Part of a small language model's weights: untied embeddings, capped logits.
MLP neurons of a small language model. Each row is named by its layer, matrix (gate and up: input weights) and neuron, and shows model dimensions 0-223. Each number is 500 + 40 x the weight over its row's rms, rounded and kept within 0 to 999. Numbers have three digits each. A neuron's up and down rows have the sign that makes its largest values positive.
Before each neuron's rows, "fires in" lists the words (lower case) most often at its 100 highest values on Wikipedia text that the model never trained on.

fires in: "of", "in", "from", "since", "by", "on"
L9.gate357:470410446454554501472442478538477520483513523457588480549576527558397533438436516484480560435499556472556478492513466535431504444515491462497511508451535536472535454423486455422503503596522435553526495551526518468486536515476482517472488568448485479493478464524548482408484491489470574508499555498498530589509444482514465488498436563475513546471528464505586572550462474513538527476423514491457533495506556504428511491479477521463457510502411487461524529539485493548508507483497454509492476488546498452503496531470491541529476501421479527505454505572541538526525550471480491515540502507596432516482531500564495474469484470522455548434443500435529529470531528460574442433530
L9.up357:479525495499466569529452554495461507481541442570486504518515534491489570431450475488517477518583535509414565535485521502504502518505458517487500455492496443536493499492461453460536475568534510516539489496516463441567519555465529539495485414533530436573523436506504454459540592474456463444504449544495509504501507479468458486525584558512513541466580517497444524527435593443544507531463487514465503455505567553512526497585548475509457467472466408465455504504412513509549538507515628500520480482475546501492489557478596534547555510458469515488449490519576581532441500546517509495481456529487446427482546493458509491514511470497524473449475531442550464508429545489518477459513

fires in: "a", "an"
L4.gate78:417464494452503498530499524484544425442492518505519465411452510491503443480499520573481532523408534508488483566484454484530431476490471430525542477497569480508500537479517489476518495482529514495445447536571586508465488450472488447464569474558451544474537378462490489576534501531511507495532560611489470477504456539493442517455514580521493418545518452503436453498495504483467474470508477471512570554486556499457509477528481506530549466482457490440488531468471568500473449525544503526490488518574528494502519522515522489491471445548511439468579510555502463397492467505572481521402524473530482498524476561469540489468593480464526446469573509453486557539438529534544504467505
L4.up78:482505512474423535549510492510476552505479541455465508520552522541428444435479484395493514488485531427490492489544527465544469496587439516505532548492540471519556470510495571486470546515492435459436505511471422504503518513511523409467535423560453504453523454495553502431559486539516521553494549498511466507547502506529498463471512499521510520508516546478479509465500518471471503569508556578584555506500503479478571495535435535469555493527496491479409510525512532483498459520509523491540538492484516547626528447496471554315509566485474497504468431539558515526494488503510474452460506457513461483490497553563489485431482446450508463499481488529500474487521558474463600567496

fires in: "to", "can", "may", "not", "would", "could"
L9.gate107:504531469511500543529464502507486536472488504527490543457524486540551494484544508574542520436481484458440449502497520531509431478479465530600495496459453501499527551485390520512542546446441572472469435468477537386491516556437516456456522514492522553450573505463560488481479499442449527506536481484497526524478459458465511542501532515512443483431451540444499556437454533627441511456504487499500503516538580523491468497520538523513438485478508470582484467544486431523494499539556498489467488478509402460423526502540497454485498458461413444535486464563456444501464515508485518493579486464484468476486492517550427500516447499545501511558483548434553421540515448475415486527514
L9.up107:420459534492528521516568476509529507551541546477472494539591500523540517468512498458509538536508549439510500559468468524524523471435578454444449475542457518479547530504477475547486521493448523510500465456476481474513487519505486446466546534522469517494503423548475481431452439530482495493515507554395483491562498598496537526396447465491543512484430511615493528416562528502504403484554491476472500630464480460539527537468498514476506556539518587475504473495506436583517533493450465511432519515483471480463481536583494526459515512460488455476556490464488462509492475464509503473591514561507483507511525518484475503511416460495456485456522410556457528458490486482514546567504

fires in: "country", "council", "countries", "counter", "between"
L2.gate311:523430530577453543506479540462514542490517425467446525518546510459520483432517497484508480422469460467435548532435522414435525543502508481425526461486437546530451504485532524506498532444499473506456522454480482410571444441509486503390416528522517481489522480513568534496499507510496542529505449555508466527550413538525541506480486449501469484499517533454546522552387463462528496432513507487535511567490452542473550445517444609519515535445496526472428505526537544478478482523437455504513501490512490514502506498511480510459494535456585528448538524481511477554500447489484483578479512531505537495411574555517567523533588507449574488502489531469473460464467489512464437465502
L2.up311:409461520480502520475465553503522568523521539511589514529527480563458483521439469446522495481500529440441492515521515522485462547481467562452521531499405495483499546477471559482508555507572471488484513499523474465538641426527492501501551558501482493467509527509531507440439506470520532537464590471470487462513599460466461508524425462435547497509479559531429497506494458489468516450520478503535502443495494464542505503571518551521548432494458468495501494546474483486529494562561495484492430507540557495498459481521448447551491541424454527510493458514554454421476508598516473453564585515523550449513466502564637505523502481484497498504499497569463507472448480517474509530557

fires in: "an"
L8.gate413:484443460495490543469504404501507514453529552463583485499497506539524472479487449474446503465536492510442536513501536434512457507463510458515482459470516455536528511503524604462504558581440510475515514462521517559453542497486534519550495469504454492529497390462499531521546504547494474489464474486489514591428510490448470488497559607557493505520549489478455509522500465452486531495516446570513488556533542501454492454503470526561471488637511489466510390464534491483468551582544579524533468554456517505556475481495516509503488565501487494455507503502419491516489440513479530513516498545434506488556509464486438621522493497575588476504409457438493516491439526492458520507532
L8.up413:477496470577528472466508484511490502514464522498567518539477498471501500472456499447488465493536497455500506462564524440573488543520472536475587543510495510471474552443473526474452422454505558551580485551526458500429535495544533464399504508517474508491492462484543488555478557478543493472579542570527495507482514504541610501461490566531520521516412493531563449503450490442530478399579557529514521533447485510550463418491516567487496511533477455506524470500532532547464462493524488507529494411513523496433483450473519485468496448450491516493504496493453543558525491564527465513490529484503394479513532498489470446439521466472656486561435471466519496481501566507438461499562

fires in: "with", "from", "in"
L2.gate295:431437482475498577499524443526564490513558493512567457539533508468521523461542464495450480512593555492517491552553492484473477451530525557535531526442455407522506510482538442503519503529483465549446519536540533462456512535505496546516494474468449470516499515493544504426517476566434486518538521480530478438500434406462470480460466475435481529544593549515629459514506422532491454479475505548535565530505540499444440506537498512504453556521452522537544525455414465498464495538528533526520534486472467504547407588544522513498510483570485456575445434509516532497507507432395482531534488473544454546520510538472566502512487496537456468432512542505477460480514463476548482521487
L2.up295:443518432488540492503527507522565444522497439497606506514537561451508541537507502439472543551491518447485525425497453545499514450497467541501494456519509502468508566469517512486514468504437489483465480482499464500476541571557490491514532540480496506472501552454539569433566577506424587549454514481492413547522510510583476503493527485501457426526415513457509482484482425402510520557469477512454570515488463520482498492546489500452487535504495521476498494532512554551512484494528504420479513507530470490451551491483543460483541491510457454505484521499561519509400514441472601452512486596534512576544553562478572491484445466489537385488472557495502503447477512435571516472472

fires in: "had", "has", "have", "having", "s"
L6.gate430:480513520525482520519465517371447504569514492480533438558576425510498570466454454498523363516418578498499485546525571500521481556534465480458500530502507507475455522468508532501521511569516573526511535430556525527410528520508459516456484506370554488492498522496491494461519444471521510541485523552487497448453501523477496518474495516522594497545487551494497529427431483520569543474494514486511485528520519452505390534471550531459544520463498499498467548410527485543496444525518512518478482489519552506489517471500524535518452584467533461532497537489487557580531453434509532506556439517465539503515461516466419455544494437468477494510517497536450500450541575507477543509543
L6.up430:483513472540524563448532561383462497534499515534585491514530508578518523459544484571554481561580577537465511605466459538454532461521535514526520576481511487485509448511524528494524569485519463496525521477587512544421513456494486501573478486455537437531518448547456526492516443494492493490522544461491541464483447509398525475478521503506516515577427508530549465497484551472590522484503536507507517505569512466509433548511530470516452446499492471512430555467477554522463443565498533519484451479508485536458489476574462460496494489487478490447513437468466502442438566476445508494523373454456509518472510447524506492510517450498471491484474524591515438491491442473542554470523

fires in: "an"
L9.gate327:567588501553501485441468480546519437472495531487522420480531587555506430473497528456445443522493530482523485470513536481524509502538570512568431563522527472498488536489480515448395555554473449478511526456481478484484541468515534526486468541521457446484560435517561564483544447507524481514516460507533479599466505576500434567499434552532401482503483465482574502478576527493493545472518526500495517489500503558522537478532477402547515523500515462517460458493461481587453488531496549519537483480534572551476478505439503508544474499492426507444512503418487502531517440490521512523509439501509531548554482524437469548470526478532472481504460584439537463524547470614482508466528
L9.up327:522492495529442621495494458445544524562525538444529510560551409481520516512496482528414469560495503517538501559481543402531446509531484459413469517442478500496499551525512581495510529485498549488548427503464436532443537461478493537469559531538402492457469490487473543496475508528490489522503504534453487505501472502543473483479414579472440471517453457480458502452482498428494406489490556501494584565489445557550473506467471529467482496532485500539526533484558535480538480584496467438462499486488556466494482490440494504546526484484474514551551519477496523476531523542442533491428474571525476474436567464517523485438530451496518518466449439599515569444503502437523531448513

fires in: "to", "can", "may", "would", "could", "will"
L8.gate84:492475503398493492471475578477511501515529473537525482403554510535528543477485470395502484432519512528480547542516517479448513444500523511482486494479512503454418593528504513509502489534498457490497519491469500509489482571470526511479470523520501503504543478504551405533476489527429485562537450549467441534569531546455520518502523541509489528498455454464518526456527438579577584447587509454467468530480442431504449455481438524512407471482445547509523476511473472451520530481502519541418519521464578514487510449515511475502462572559507442456493495536511488545480498550555430514478421511555501437514462504565474391512582507508469557555580485481455455477496481461503538465524
L8.up84:453471507439530560416521574483453505496530499513492530479527521583524480447505477525571519529519555508411503572504518499435521503526571536494506451538479424524534546496515514469505446427446519450550499481472479494491498555481562469535464547526467506451605526551475503483524527506505531490508430498462485488561556517554601539543512548526522420440463536439475590499508424500520496466493484497512459531487528473559465483502508517598482458543424458599548540531546482581508543552459527514477473451469444523535533463523485532389540482510498481501429533472535451490511523536449468442551445484510469510483402542504474474526551486459534541517482511468501446522482493463489528523511

fires in: "as", "during", "elected", "attention", "swiss"
L2.gate353:523528564557540529546467503460520590493558511443498520462467539500477510513551614480398538533507495534454488495466543462464509584442530569464526506522565477476508512507515465455466532554459417550467541547546474526496472428517505510576526444492432484479520512467506535431503456446446504591442475494525474506527493522502581537540500485522455471535397419470484494447516517485537501490459531518537538531528534463506554494526458521454495485495481489544546516510505521529542467533536461501479515503485468499519458410581579462492494566478480544525474528465520486519568489545461542468545502509500456506566509525501459418557484496396494496526417439449450484435457483446513535467463
L2.up353:530487493457482463416456492571445461470482465495481453514549470445582536478533539437479593495428578526456472483501499538509505436473506547480538514567609551502438537418500458428497450520492441580528553475427524437503482512420469499468481520531543446514500582532496494498566534483507523539514487531497470481531501507461548512533552484480590480460512499481526491494565538480504580516473445586420482514441499468468549460472460530488576519482464580520468497554606519451500507469499481512547507536513494524532491438492491487566476549521522488535524545535547516494499495479486485564474566561493518571525507488483489418538477490409467514527508480447506462506455549498483531485529

fires in: "for", "of", "on", "to", "in"
L4.gate85:531479451478500486433565517470505507469510439494511455536423407469473553436415584509497517527529501460484530528494578505489498465503473499478486513404457547573555538475514552485476496536536450509468504518458484474456573507531498578642540525501571477472497531504525544486540543534478565569501563409516501554502481480495519445427469505387487537474512488554523484528529518437514479468505476501503525500473571536489455490519507466487497503446467489498459416439527510543537487512522514513542531434472519383473538505482526535531555501455484543436505551583482478516504451481500415494453518528476489443511506515470509506507480536471458517458499454445527538440537438441546508448523
L4.up85:500483474473464548492575523525489476559516507469510517523530465447500464503437512513518479574499547471499524512523531518532501467543547444475485447465516520547585552502498469535476556546491424530454501516460543492445444513511454435549573457576487510581466470553577543456533530500500537534511539505564573567533518483543592472509487538442479409434550530509504592480475432494511505467535427507527547556459516459522442490539549437490435547412504493475533484497528468527444488461499468492520578477464486524520529516559501473524491527521542478433511510546524503549529377506444451571442461488527546510504523512544518491564445500500446442449498511514511492456533474473576489434494

fires in: "can", "would", "may", "will", "could"
L2.gate120:510495517527571561500490559518446522475495425498464492477539459582609566487490580468516528593482514438485524498522514470532505554518427461497434519504513524484499592470508571543549523477483489535523472529474430501509513537504463473502552507483511457406541426415496547415490523442498514529529471445537505475440531445375556439608513467463470481479465507547492535526533509494548511482506401507503496505494505425550465524459525526581483495508474472502554476494447481528518536486446469503461546502534586485493466484480491505470556488520562475450432520536457523480538472515546551508543541505514438490534464555450485510526466514527469500546563464527525522516479454504518583532532
L2.up120:530550526465515567520476480521417497506453386491465499448549497536522516515522510467523523558528484450486510544434503474513506421483508470501404530464523487429514590476524525534529499462469465480494461528527443476483458545479558444586492578478449433431588537468480530463414568491462446510507554482492472439480498517444515543537551493517530547447475522542492543471516411502553493432547525493500510508549461415543517526472480534560446443533498503478511495395489495503571476457500506466474492500523504450531499460525501411484533479521498496443453473486545514534450555513471508457544494551514512520491455556412496489547466456529513482451486435573550572498483543470518568507519

fires in: "of", "bronze", "together", "pictus"
L6.gate397:542526537467460545540517605526511411502510467520457503491511447468523521539577557461532558490559524481485505552457526427503508494490497479455539508547536411493522470490500461504521493579475509494499506487509485455503492458495477495477482512510498494494456530516457554481549564541549493517483582493490535421475435469574501543527488520447541460479518519514551544475516475485492572456543405491533436557495544541452476502575552567526489546403498481526549432462477498489408539489523461537566578542476509549474562509414475459521530493554490455472406497583425499472475517465548469601480538526491483486536551469462483492499533514462499573470510513504536535443506526436497481543429
L6.up397:468553505532467373509435466519593559567520517485493548545476463494556491429413460534597413492492592435506483455461499507524516503527517486517485521515469494519502556456473538482464530556517436492565461494502511428483495509449474440520510545513564433418485540471487506498520482508490486526525495478485526567443544533413448510526486490520421510544511427503491474528429514488431572576453506474482505458497496536527490464537482501528532438510501476507436489531479501517495539476533391553505501397568458555551467481509477506487522510513487403446489499461523501507485503503425532500517501547516474568532478496457501432542507480482507550495496446508455553532545539502473488488590